Weights of a small transformer language model.
Size: 10 layers, width 160, 2 heads of 64 (1 for keys and values), MLP 640 tanh GELU, vocabulary 1024, 2.99M parameters.
Architecture: LayerNorm before each block, rotary positions.
MLP neurons of a small language model. Each row is named by its layer, matrix (up: input weights; down: output weights) and neuron, and shows model dimensions 32-127. Each number is 128 + 32 x the weight over its row's rms, rounded and kept within 0 to 255. Numbers have three digits each.
After each neuron's rows, "fires on" lists the tokens most often at its 100 highest values on Wikipedia text that the model never trained on.

L4.up149:159081109079186132089145092129127133063106135129130189112078104112129178101115136109133125080110182141185141060164157065140178082154153085123121089149150155139146157068139087090148164140148116108127149102126169154096079111107141194135133147120133154135132103100111141195147137120123092147
L4.down149:111106083154113131153117119138151112205161137160184108134075138092149083158160075120133136148139060167087130122118083107058139138152161103168122139129093125142126118123086145154173070140151126116101169173114150066148117102173094130184126105164138092112128125065132091138146132115122158096
fires on: "l", "ouse", "le", "ter", "on", "p"

L4.up334:162170124119150141179171127146118100118082084144089144102119084162090141113151118076144064106112129150158106119125109098146127154153168096165147196094106095142205087178152128092153169162110129119199077058088119095100154114137123135127121125089113176128149171144139124153175145036111104153
L4.down334:098098135136159198125080129158098149125158187104116108073106201217035136110117150151142106106152165105105160160069124146119106134067134115120110096168150160117084129141109147115139089157134119137153089127115138120137142142089163180102086172152131132082100114154147118103128161119107126155
fires on: "\n", "le", "ft", ":"

L4.up178:174114082099152091095143189058108067156080132050112158114141129163164220118101106110101145153104175211112121162146108085102081173136133127117152149123149122118146131057130116101124069118096106133144130119136103133126120164150163148082131129115152093098123077132176107132141148177106154155
L4.down178:095129094115088174134120146176120160121149110140126115089136170168136081089136146131123105154184112109121126128155114126102173112095106121144138150113143130086111149130088065101157115116108109181083115168124152111063130175179127128152167167149165078142175159049142094135106086115053150169
fires on: "ation", "er", ".", "ip"

L3.up580:172129061137094103117154126107147137134091156189130096130142132078087095156050105141148155121152127071162086110124143125115166111131078189166167155129096098134121135137109139173115159150097193180133145171116117123132130096129107155090167125077146083082098168068104135095180113149149098081
L3.down580:087073142146145158185075144143104133163156067096154190143122155163170108075135125147137082156158154150135092113132169100126111165149144100121099078163140160158160111135118119154175162132101063100126121141107190145114107183056126047166167126180132198152165085119176137102093116103116086105
fires on: "ay", "o", "y", "es", "en"

L3.up612:121090143129137049148149140150101087118143145180144112141147072116114123146086122115139091120179129129153154156147088102087149116156160115110109160125181131160107112129111191134165153165141140113178166098132120105142122178130148155118171093141113108147158117142078145167161165144085095081
L3.down612:131143131192100064130161133118169132151106158100088120151133192154104163182129151109075155116125116133162079120076130131124137075124083118124133088149128115146121116124101076149066148148107144169094050114196159197136133141180111115067151145057109149144086128139170126137116068156107153161
fires on: ")", ":", "form", "ell", "ig", "es"

L3.up285:135166112096104084109118184181206115104183051115137090148120099059112134165105135122109154175162125130152161069127089168113098122115122155173118095113137142197083122078212141188120148065190128146119110114076112115090155179173109132146145100109126138104178133132139128123184108145106146144
L3.down285:138132110153087181154169120052095099171120122100129152114210140140138146156069119124173118108117154195080120144130128174057115146128136109132111094140117130122134135110124112088135087140117089113115098067167141141095127121139094144129118157115169133118144164145122165169180081179072137137
fires on: "us", " 4", "w", "y", "er"

L7.up400:132135176113112148085099113094107087075194159127130130145206138173159173055089145050233090093117148059099159124135123172119054164109172110137161097082072151153115108123135157106108145107134147170123126093111138140155138110125143142095118123176150133172179187166141141142082088149147125146
L7.down400:202133072116149122151130105145129161137090145137151141105085161120155093163138088140112084142127096154140116066112127104126164123147084160132185201143170093117125148100141114108156076158117149125093152151103193103111094156160090084107142083174139152064095142109046079140110111144078131121
fires on: "or", "n", "ed", "j", "00"

L4.up366:114112083175110174114164086136141168072046090083050131197152109090113110114108169107164128167121102097140183197083170149120101143166147119129130149165151160113140116140141146131140077151174165067184141094160101103126122159063109113099091104094151111152148208102137129096124117102153160129
L4.down366:137126147143150082154115116146128097093133079126133084183153105100124098110133089108120184100164083125129166178147136152156166216171091162121142098150142140146139073124106101148159140134116120172107086130155133124142120136109154121064092173125120118140163116111151069094112088049212195153
fires on: " |", "pl", ":", "|"

L3.up1:144157114125078144165098166116135077153148156158122149139179122169185087128102171134097095085171140090145116145136124144160136163162108108131087157158109143144147224151181114083114096092178111093081162159110172139045142105095118093114138134113109143105121113022134117107040164094132137106
L3.down1:045085091132138128093140114126079156096107122129093076135088152100119134144149148117189101167145140149155184141136174117116128124086129151145199176182180123093134077093140150122146175173057138121104081135144109100160137111187093168161123163141146141153150113139073104087125097191099111144
fires on: "us", "is", " of", "ark", "ction", "est"

L3.up351:108175167100136146096119128154142129194140169048144114102029222113123137162160115159112178100059140123134093059129158125163169085073141157108141098176105098147088130105138146092155183076063062083159104143060177161135092135187114077149147138128177149153110161118138122112127122131131120166
L3.down351:121117080138121127151100126106103118033069088148118144133118112121113122183140109039094102135138142109133169164125094118172095136206094115137141153080125133182153148115196126160160151158148139149175092134142070049088168100101092117109160088146125115137176116131190071213110127158149108172
fires on: "bum", "ion", " sy", "vent", " act", "ry"

L7.up62:068126170078175126166153161134135064100183117128104174140179138214158149156152143128152119152107178129108132103087151144075130173082163082132101121098145132120078163146156142109072088118117160110117138134149165195111060106146166132071085133130146113138165095071080109160141126017138155129
L7.down62:122174112137087217076122142157101159134095119128103159154089099046095129146119173084148071132168095121149169149202151094193133158119133154123136175163078115123105121163157100196137153150168097124084103130122099073135177155116105151142109182133119111153086066167162109117112120167177105108
fires on: " v", " sc", " kn"

L4.up311:106112109119111099160154141137146084095109132155178149085179117135150104151150163165092140089156104119139119157075059136178129124154123122156180106120063089103126159130182138047166175081087093129107150164196145129113094140129124128157147100116143093139151196091105160134094147146087087129
L4.down311:133195134118151066146111141140107131155169174144122089132117118113159173131179098189137141126103082142144144158167138133139098137140067133098088108092157085165141121162088125136138101152112128160093074080141068150145109133069205149107111099155091095113175113136187132152153170159085135128
fires on: "5", "6", "2", "00", "7"

L7.up17:133167103164153139158169131088143096165096167130109179083138138139130156127123124163182169112049132131212161039103161092169081165149140112046124096124107128181116129137157129108167122112113132133162125077099122098103181123089127117172109088143122106175132101143102106124145150124138203168
L7.down17:129099124115087114128096111154194124158152114137173103134126111168111107158077122087080110152194140128087129162085108182181137161073063136142119136141081113137156097092134173119100140128076033145164170153076063106132145131156161092054096143134134146068182111096178153146139133113134122101
fires on: "i", " m", "a", "I", " 2"

L7.up318:144175100075119148124107147087128142156146166131164135136107064132150095107117116092097122140138157074128121131086184159081111129169130102123159085107133157052126135120142123117117150173139146015086070148137224160095149145128116114121153173115146105140115137080177147120204087169100104068
L7.down318:163091172147105079093215087105074124161133101136061172044157165148140151149103092169154164121122073172129117128155108150173135126076155131128137126125158135151120103089132133134146125115145131243111100109089144126166135075120142145150147136142105215164126107124117138134114094175133107180
fires on: "y", "eral", "en", "her", "and", "an"

L3.up605:154183128137132079171142089133108148121152112111127082160200128061117103149145136144100196131181116078113105129107090122137107139135122114179147165126114122166100190141171103110114130153106165160167103147164108104124105102132101139107091136198068085092115155110079085143155126132163142139
L3.down605:087086142133188153191062129126160125107130144144152134085073145115140146210151113127106139073084138141098140117077133089149116121147101130145172085096082129129157124145176075145120099140147097200147152131159088120157167110068120103113173140079143129136105172101144133138156147111181083130
fires on: "|---|---|---|---", " fl", "ill", "l", "ir", "ro"

L3.up361:113135109130150130174110132173140112125135090131094149129095130165110135197129078067095077137176129081163113153153087118123134145157175165112107113138128097135150105108162091155075160132172102108137088150135135053137178128092157117200091127130100154103166115154180038074117139155140179120
L3.down361:112142114143107102085131167119059108116100133149174090108145108097143184119134180205095198124085136159136129096112158074142092123115094121107124141136139163134141159123114136064190087124105149150116159105180092197110115159189097163050180095124162114149131118098078187156114104112081112104
fires on: "al", "2", "ron", "S", "in", "ot"

L3.up3:126154142108106122135134146146113126104169161114123117119150020078141088113065159146104129093146094079144148159125121146133129117157155104157136095133180105173063145137142193197179089095090118151153164149179091160161107149146143215077130162177081096137056171106072135150140164100157149045
L3.down3:114088170108130145160160072135118106114081182137078144088094110070120165050092107165161132157119131169089095109122061142117150135127107101073160164169238114165118118134076185122129144138099142178115093151133118179111157152175074114078104089104139136192072146171151123152120155136113159136
fires on: "'", "ough", "is", " other", "ir", ";"

L7.up460:123027168073121107147138068114137111130156139159131119121148085123161057097097079157100118178157198111133102153170097143111175115142165178159164126125158135090150155117131123133127130145098136161110184106086117112163091151146140148110176122117156081165131121152106139095134110134112117151
L7.down460:198156188075084154128115138131125115179104155140103151146142139177120162146137154128127097081123102173049086069127162074133130134129097092158077111093148132143123079148131124117159178110225100187105098114159156093091178124074130071152139170071093162107166159102085164121112136160170122149
fires on: "orn", "°", "es", "ames", ")", "y"

L4.up467:128124132173100086123161107104113125133121155114114110169179160168074101104173111128080103136159119160154128138131090149084132082109113166096190119173163108110074107111103144150107163126094108172120136103147150160114134191096117122082120093029149139170076106180083148112213103130130098108
L4.down467:116144098113151074112120077140132155122139101104081181115104139148149167093137177041085152151127114133133089066080113105133109066154111034130114125167158160172149177143171134110119093115146136112171178183070129149095143106183175170125083150163165110142155100112126158161057104189114111168
fires on: "ball", "inal", "ire", "um", "ot", "'"

L7.up616:169100158126109132082165083078113102150143139120186169148111163106087166109088122106073157119151149160167143086163145130118149217197079092096079089089138082117137156120157116086129175116117160111084121116069123109139130064167183146155150104096156189171110135131133085140122156124112138082
L7.down616:119177128114162117101174127074154084125146136169150144156109114176134115130148116140124140131104109156176130142146149145109113117124170063138047130046110101102200121054063079141127165118091123118116137178077104185111113109104121110129163071150138098100151115179160083131173109154104140083
fires on: "D", "T", "B", "E", "O", "A"

L4.up375:137180151104155128120108139129180140148129146143182148101135136099171085155109086168129138076160103085142094166115066101181171136108178135156086120074124120136084204158119091120113149176145136084095069133194088170099189175095087136097209176165098126119144113146074041112149105147163146119
L4.down375:137133112162116161107129166114126121164152166186147140190126147168101221105102150101205142104129086138168129114121132185048032107115093065092121151136129124124135098165105107081122089119107166129126165168098162153162152065137177107125131043148174176130117117116135123150099085146120105054
fires on: "==", "ed", "eng", "ose", "an", "ult"

L3.up440:104114124102173109126135101076144134097182175102086180117111126131096191098094112099123095112164137109141142159136172153107129059136162126071156100145090180165113116133107155125131143149108085136153091133114118075145136144158115203076155066149094133065150143169151091090061093158134163142
L3.down440:139118133150147148100150114187101147136104054123154117140143183115146175093125137165180131163095125139115089099151157081134156205129116106134134156148140102097141065134113091136187126124105151121125147124155112127107119160135140085150104160140114070123090114069074096225153110101076163154
fires on: "ag", "op", "ul", "ist", "ed", "j"

L7.up341:129138120130159092165137170158117059125118111081139187181141091161120072105170125187145100148093202146117057193081136141096087121180099120095120168194098122130189159159133143173133098104123111138138139153148105119118102120137114109143114126130158101141072097104176118115177133077099117063
L7.down341:161082096139131159141126174140184136100111141154139098202138170089170101175095126152137091158099139151170141118118108183174190168156142098107140133119107126114117098100068090107086118136099056184160129116095060123067097142126111108074172132113140157125060121142124130101153129105119127120
fires on: "il", "ig", "w", "r", "p"

L3.up199:124140192083177089135136128106134156156157157092083150110096158178089139114124086117065132058114136107172121165141105148200111142101108121088152100119105106167067156113143180103123138127118124120174058068181134114084110122158164126124201194186118169117212159154165110099113125134106175131
L3.down199:137060128166176145109159121133182108051063145147118186131129194135109119154104156083134074147177080139109155136138130135117165076127121177125096110150133074160107157128173075130076150126143104062112140181115115139145139121132119165101163090191126136144135084115071042147097119148171150105
fires on: "out", "ast", "t", " sy", "bum"

L7.up396:110109127078149181088135115141141179126132127136107135146134188103103119087126135168094160097145103139059136095142077143135128146100108117118138111155138066100154167109200106055179140037106146086118148094098115118128152123152133196120173139101147101104129126153055098078110182122192127158
L7.down396:134130135101101117124147093156132100142156123079103173121130118197120129135140134134255145119078147128168138136134113122091161051130078153149061140148077127191120124089099078151120164133132167123156132151119123190145099116079194091119133061122165136165140135147123141128144112100148107167
fires on: "ir", "d", "i", "th", "ot"

L4.up276:104102182158121122110163158087130163180125096169120115135119153154121154124172155125090115127087081145165139126155132143144052123144084127090096105121104089115064099100154144104091110112130090123066101115064144161091126143115186116200162167086140178131149083115154097116175139102141094056
L4.down276:192150118059161147130129123120122121141126138111177107183102118101087104079106095130185130146168111139132124181135160090096177098113142097108148188132084093117158168120171102110162161133195146153119099168125107138091145133155115105140130094186150057112104114111098164120089092160102130179
fires on: "T", "ion", "I", "ain", "ral", "ity"

L3.up146:087179071155143098082168121111072143114160129094132166153131088146127193050133191128142130141121152108187130139179079181135153101133136173090163152130149094075059100096114087095110106125107155111169117052113081155104129112158160126150178188148108138124164141140135111099145122197176148155
L3.down146:147161143113173072035105128143086109088122137163168136142138121117159124156132159153189149101132131118170162139133162152170099152192117143143053074162088192103103159071113068106121145151134090112094134126099118123131131153089182123104158105114078176179182141126091090136161161147110121134
fires on: "\n", " first", "est", "op", "ap", "f"

L3.up618:156134131150073111144167147157094102150105163159127102150149174185099126060105085170087156114137163086139072185156182095138128184093120179120104160167113160164166096138146110134099160161126175117115102132115126174108117174164100100124116092109056073089167120136110160099123123153159061105
L3.down618:123087119153124136138117122173107129130112134166143191125125134096110069117131134089122138160188149094148099117127074108081107129118143052137166172123117120182135124120081095210084142128179103091170134172184184051150161161179119134218160139200162111139111141102206138058080135124137106130
fires on: "ell", "ill", "urn", "ay", "orn", "in"

L7.up54:150163078091117094146145123109121115135113093121097084095183113116175083082107141099138157121109119139138144113147138127088076125154097125141152212111150160166105090120099150134105168133157161097138133181135205104119098125121109156154050096103157110164187104093120141153099124129178126096
L7.down54:059108180163114152113140127183167139151091128115144173117082151114148127130106171175107121122151138044127155181128142140146139131103155157126067111127122153078141127119126091108111127171089123158103172074142102156123146125099180118136178146144116183111070173133129127094127107129105163131
fires on: " B", "\n", "S", ".", "7", "B"

L7.up122:091144081120080098113146070123112190100157097100136140139150142164167185153158087148112187145111131069104100148133096102114092119129124128082144160149149093127151123100095195102164118126175114090126132171115073224061148164120086128142125095130134102093072058123126149155148126110085110108
L7.down122:112116134102145140159119149153142127125043134076172106184166100089112105125100200115138095124201140101178130131107140151168126125148116075113093094131139140185127083136143148094113111173092167105181108151149105129110180056094137115183161155109109128135088092121131081173148146063141146074
fires on: "r", "el", "l", "overn", "gr", "ord"

L3.up136:126058171099141071183124142139147078163170099139143143136215163108063165114142135106131146133150055116156110107180110114128105201131086200103045100121139138135166134119101127134145146152111108101121150109097162104096135163139133147135144115095077156123157094097190102094097123157173128116
L3.down136:169138175142093135135143091118136123112156197159188083136111107198119142088043111080105126122087087107153176143154088143166115093094097102172184104123092171137163108103090142145153137145206095101117145134110095140131148059075116079127114100120141088127111126181109081126149108153110145137
fires on: "B", "S", "T"

L3.up258:128118143154144079133134123114101125114155126124118103133156175151172162130108129183162129147132137126101049122152158184128143153141178183121137171077115101115129141070144076131111153141096173122064143117139098109155139132182103163067127047123135120147134139105114110142141101190123097102
L3.down258:112149095175175130148166154140131118163150165152146124126117082108093107135149092116069115163118135086131195094167093111118107099010112108152118165117178213125087104116092162147100120150134108109162065130100098124104173081110132119171153154152156094104107135155210105106112126130065144153
fires on: "art", "pr", "ory", "iv", "or"

L4.up43:153149135128108135107127154109081151090106131155170136189100168114130102084168111076050094078089154125185177162162113097165102098164130195134168115100116143119167110132146080142091090132153177142131113090085144147083166120087143120131154134146098140137103130137176105067121117175136202053
L4.down43:120086142102140136111160165142110108138148103094081127093165117113169126119093136183105166183191084108148113125092141175129096103113079079147120181139105111175094197121085141141187187147183042140091153124201139090186104146133077140054127143113145134094123109115100163116144155168101111155
fires on: "g", "1", "O", "9", "m", "2"

L7.up486:169155126198120124083191120195069130131117107139113114165106123110140176107097125120124099111135130147142170131122136069089145128125068141144164128145098111153105096090130164110141169110135117103122118139080132098190097138134100089142151072141104120139162133148116136131139197089112091120
L7.down486:141112115065087093138137088193159151108119159138124192123153141079155159083084148148135118093125117191156129186131133122158146169079044076085107138198071156097119108158111136113143089122129121154116106085136119146082102152158109098127103118132165162135105159055142086120142173095162075160
fires on: "at", " de", "ir", " De", "ou", " med"

L4.up298:130087143139052164152110110092113116143125064103052084151210131150137122126124154074120067094164163137132149193177131141119140115180095166086094097155121080120074159155118099093083173101155105101132164095131101147144162151107130088125085102143112121177154155108156141108083068127159112176
L4.down298:147139113143153077128166105135192143122106153164209141109067108111094144151086115118174151147106077130159103040042114094143094146117132068168159155153132161090180082138157129179201118149087130146104124140158152141098125079169103137089172139098134113085071112164162133130195162108123159099
fires on: "us", "x", "|"

L3.up189:056193155155132114117103077129140137131069133174137156119201152076122101114067177131160085133125068108172098173154092137056124146133126176141185154137126113132115101123102081139205135115128182120123114166154104166181103180151117075070120112173127104147108109121125082112141134157145143161
L3.down189:148130118175109070115111167044175124122182113187160092195136098147106127114155129153109139095171165108132164116140134165125096132121117147084143158162114142096072105167180081110132132111147123107109172104105174155121093103127112132139118173129121120083143065092118100089096104118219157136
fires on: "==", "ound", "ag", "ug", "ad", "|---|---|---|---"

L4.up373:144144122109117122171100152063215145186079144190157140063139117115146115129045087121146196128095122186152148075082108103108065073143148123116167068147093072134108154156129181096151125104150185135213119135120175143037117118144145145117143104149105130115120146117167108089134116125158107116
L4.down373:102162122149135115116102139141141134149119150114197131150126152178186130115182135125100148134121099088105174173122146170107136141166088138143179160137131094127094135107085119173106074121117089174103126120147081222098149107140146143090136136106103116152165073165158167155135181123146129184
fires on: "t", "ell", "ost", "l", "ire", "ted"

L7.up585:138168099099187076069143118159089079151103114146052127150087084120189196142135070091116144113110152137087116117086178121122195157104109129129166134166120141149198124090122189121162204135150115092132159180158124124147138101149104066138121115131126138120122159129093133165088103136139103095
L7.down585:167060079147103132179105147045132166115112118130184056124126144078138110132129135183158182147153141088133152154146161102102145126088161112137085079102165074097049154143173095165198116103109119155151142092081066119105124166174061136131126131157099162124148212150112122153134091119112085129
fires on: "ir", " cl", "i", "at", "che", "te"

L3.up499:122168067116116117099135076077172129150084150141184137187179100124123087135108172130147159145159099075129087156093174137144122118148154103140168115092172149098049111100128159129177097150126159116117102150118149187053116157121084139095185118172066130106114138130112149122143115111196123124
L3.down499:103133084121123110089113173201146166116153154076195121086091133143204190128145152122165146078152162103087164156089107101084109155155139123100091134137110094191152129173101124150057121154119218139071120134164159071114146166100172150121085119098147135149113135156141126177126123166111072146
fires on: "e", "t", "ed", "ound", "an", "ee"

L4.up261:112172147180130153134154089058118145146096174113104152099125110142149166139132171062159107126078147151120150138167076107181174144072149127126184105070086127115110106116168078096110104096134146075195151141130093110089173097120100178169146126142159198132129124131166159134104119133146130179
L4.down261:145148132164158054139094122155154135092130084076179024172145124130134140116105146145194119134132113116112126138127097152114124166214128182128117087158115088097141137118078149111124115153110111144164126129136146153143112133085162107139125123156103039130129137142085121055154101159125154104
fires on: "p", "f", " of", "op", "way", "or"

L3.up433:114170159148098122164172143129093113114145151102186114150129137154133100224132174146129102128168037126118116162139109102106132137130128108085135131096081120168139069094128159119160159168155148135146169122166146108097108145150144079102152149134108062145169101106144084176110115163128136127
L3.down433:168134143150186186135138190201154142122101068158112188157125121141163100115206120187087155175119124090080066124132089118118129127158120136143098109098138113140112136087048110163133134042107126194177134142137114108111150163168109111123124140097081148072116100126197130121118106078133177135
fires on: "ell", "an", "am", "erson", "ig", "ad"

L3.up149:126144119099183084133160085070117154109148108125149122105182121163178170109196085118171100118137124143113134113109087111144087129123085119159132122119115104133075168083130148134160169080100191094135143148125148098114090078098106154112098113136132180117161146127123125066079088071126165125
L3.down149:139110124065119186098128166148146101108180074190160143158101144116125079175156108123124125074109175123101118147094160145172153131125104111110119176131095210131124152136129095143193142178099143095110094133146140105133134172146095166082128117116120090131091119156139130158148137083124138155
fires on: "im", "our", "ir", "ive", "ond", "y"

L7.up283:150129122126092151174109131148105134142107136121140096181121147139155123106113083166157138103163162075176071146112169138141160079106153183090130117133096178123125123084134137187103097141132192060064089140085130120142117187136116157159145110102102096142153153126150172079176105148146090133
L7.down283:081150169120136121134133164120074139155127113102133113141126102091110145153135184094122108113129148144126123138160073171151076172116125154093160100139090166162113099096166087101144128160063126145180141110157154099094150134115155165089080189164168156148105073118018099147140158119147121112
fires on: "ich", "en", "es", "in", "ard"

L3.up168:078120104152158183162138123126133162183126171112109063134114153133151115149101060156142135116153081050096129105141135107135159138121180132133114101108120125122059220175186136125149109120154128094117096137156110193088159148139092127176172183146155151102041104161182071128104155110116147142
L3.down168:121167130113090060087095121110154121108128137157130121104111129162102082157125138056145124099111144191207162098090146179151144175114098202094120116153123101160204121122124085122086107169112122095101176110120141132108146104104160155154121054118108115099176117086110162114093111165159147094
fires on: "en", "ell", "ist", "an", "==", " kn"

L3.up150:173112141121100154143139151172121137163150108205126139180113095200149133129137104177130092060138134111124174120182118070122141122107107128121125103097109136119121123066124194160086144159132154118131161159077136141106142118072160087072174153097140101129175078091173124166133113159128068101
L3.down150:130162163157081118155096099135150148164149160134134089159139119116151102143165119065129086102137167071134131130099175215168070117101153145129186175077089120118093091141131137073115088106100100139112144099131130088176163136100217126135113126140140110097104099115158147148108146094179153152
fires on: "el", "d", "ind", "ur", "ose", "h"

L4.up459:145133180117130128176122124200098107179134135120083187097100097150141082088118160177082116110101127126074100126097183103089126159154160050101111097150131132090160146144123180180209119103118120174101115105184042143140154100137135131069165118159125108098148124121093171177127075069112106133
L4.down459:110151104148118110086124169124176121111120106093117063170111126139141152153117148153156162182160122103164132205105173075143176102135143156138127124155059065140110099125085113121088121167114101120101156134107103149118156206095133085164122121076065126112062103157122155101152146146164147173
fires on: "ig", "is", "'", "g", "r", "\n"

L3.up342:148178105161112117107122141131150153134115122140126091109229129097117085095087168183151159136118098126115138098082095087107133107133130102121170079129147084140132154149137138136159139152143143201185168164150082196123104124089138087082126156177158042093088125126110126131139128117192105158
L3.down342:126079182109144160134113131080127144122129136129206124108142126139123125078123088132146187080044155126114131086126151153124117067189165113074095123089097194171130204152138157058124107085102128141169122143118117206063068151093143077082112141156120097113104128120099129140145121175107132110
fires on: "ill", "l", "ell", "a", " cl"

L4.up234:156049100127144116101136190128113152076125070177101133112070139168103116164190084090089132144104157144166216161153095111118088185127063099162106042132112186079148125109139147126156123119141148163174126157062158124068145104099159087062135129110164128117094119105125115136110135154134128120
L4.down234:056142152129110150099156107168107076192097151100135140165127089073149141121085133197133093149132075132089107078126161074115132103141179134133174152139191134171123150113157135137108143167133084116082165122195107084099109145172158194129140147134118117145120125137159168132150063119113154189
fires on: "G", "erson", "d", "st", "ab", "F"

L3.up510:128158089155078131097129129144110164103128116160164148144139151152174095091093120167173117084214105129124138124139118110125151121142071150160102120174137104146174094122131158141197141137159226117119196148174162158097127112150101138071197092173082073105078084075116134132135089145105172122
L3.down510:134209116075149148109188130094145120107140119138141076106148127147137153115129152087116069159126165165124157093115122121181111130146128174106121089119116064083123106057145137108136117156133092119117114066149134144136112169115107145168088135063127142142102147187106111148082121075202095125
fires on: "ist", "el", "l", "ack", "pt"

L3.up233:133130132177205174065150155138114105114131070123135122130124126161133143142154116166089119141132145075179126132115057126157099166113145165124082095131091119097152132104117111150116129121162159159077118114043125125138173136085154174094161136115093067165160120103089118135181135141143203115
L3.down233:129129135106102078189134053137140127173061139099105130135140145153151142106118136125155160108094090104054112117095163127097106116091136179168149156137154095162116108096130129117138087080086183120146128101178115119123075142143098076148118121113151120188119114140168154185108126121099125145
fires on: " of", "1", "2", "8", "ing", "3"

L3.up286:152071144092064110145135080163119182123196185157173150074142114120152101163104151131122115114139102119141151099114127135152103054157121160136107147137118104117092123139193109077091141145156149131147133167127118114062100109174091130127079120096126072144136136036100138128102187123134092143
L3.down286:161132120080190061113184083124093125123119108221165137137157115142125107115182146137133127150087126139153138137142145149071122139130092129102137123135158080144085097169173146150097123133132057130079155087108170174093103121134121132089080151172100127088097094119166139099110102103114111118
fires on: "ad", "2", "7", "art"

L7.up132:108138183077117133201104134111165172140141173109107094112115159167136144181171149142144171172154073114181085170095189102099174141130115127158151092125087091143070112150128166135103146146172118099100082127104141124147114137067126152125067098127087080139135132095119099119146101149136103123
L7.down132:146128135135092075061204128129107160147128103136159103150106093097138101110100148105147112097039133140104189087136081105147098080168113182104118205196156135130152145070149138095115140127108120134160215156129114182118129189138122136111191169106153144147127126128132121089119166134113137069
fires on: "s", "ers", "es", "ic", "en"

L3.up376:139119112129129115133218153104135066099085115083131141089099121153151151146095103171097148082142135148121135140215104208195130102132148194105134141103143124116094094141115156143152133103081165105099106130152107121153138128158143196132116114099101125176119107103094134162175080152104137084
L3.down376:168165153138145107110065154169117168124152097123107137151101141028163135080149113123125143093080068114145151077119115097128137157126094081151153122140166160168158219122136140133187126102163136143133092127113081107087129178121171099095141089114142110099158144143103126152133116180063141218
fires on: "ly", "or", "ory", "ity", "her", "ough"

L3.up564:092107082151134157098150088066149114108076169078152190090143079102166085142143121119186166118160108130146130123158106142185147139088133115174149109109154130118126137162127168090146080149105168117101107128166120107137177185130133203069123091152103131166161127150125136167183086119154079106
L3.down564:138126157102149142102155135154095107159155121119138121130150159141121149127125129134108058120117147084128107114090139139053123127172153084091096105160139123127117103100103151140120217064180069088158141160119084136124127107155096089169179142082134143090077113097111117139073099168063181172
fires on: "t", "an", "ff", "ose", "ter", "ied"

L3.up505:138130154191056170157117151206113117119134116157149088179132147075096107150161114133110181094144110121135091159103204119160104167146140123097106167161098048160166135136080109153102172130138123157129080160085119104164162154127147130117084136066129155130126127097119066092180117196135148090
L3.down505:145169085109136115157124102148110110155164153088145117046108180104148155110094196104114162115107155169186137136138122164128137080109168174088080121107160139118114145111116115130162155106151164083169179078130117086125057178091071142164150119155123133097137169173117143143121131128119103120
fires on: "re", "ell", "h", "in", "al"

L3.up167:118159123086152105163152147114135097152110101109091106127135163188144140102145106178160149140153103150146140130122119147156150169117116127135128095132149177109122113115107115134191121153152111108025158157098089113127096098163139048104129104120094062107123147129143159122100121111124093207
L3.down167:131147142178159184103094062101146119139165126121112175130136146106130109161094085111138083103076159102103123108098121092084118095095143111161123118122100159097194117150175108105075118137101175140119134111133166138146160121102109167120112112116165105116108070182071115111102173118101177139
fires on: "us", "l", " per", "ased", "ther", "ity"

L7.up131:146123074081112168148155158164125141118108114137110157121107175063108106082143112069138113141107161079162160083138120136064155142166138150100161122158172147157142128109111095098186124181110103095113100118195136151051158148157140093043171152088063108155096157067148177129186102132103121085
L7.down131:134130192178128156106138091135129152140140133081130091163119184123127088139163128089104150113141087130116102165119159122161100211115113101123129132082124080178136119127091149160099133186119160117172171153145148103151089046111136154178118090141161133133116116117131126104079151121133134064
fires on: "ot", " ", "en", " app", "y", "p"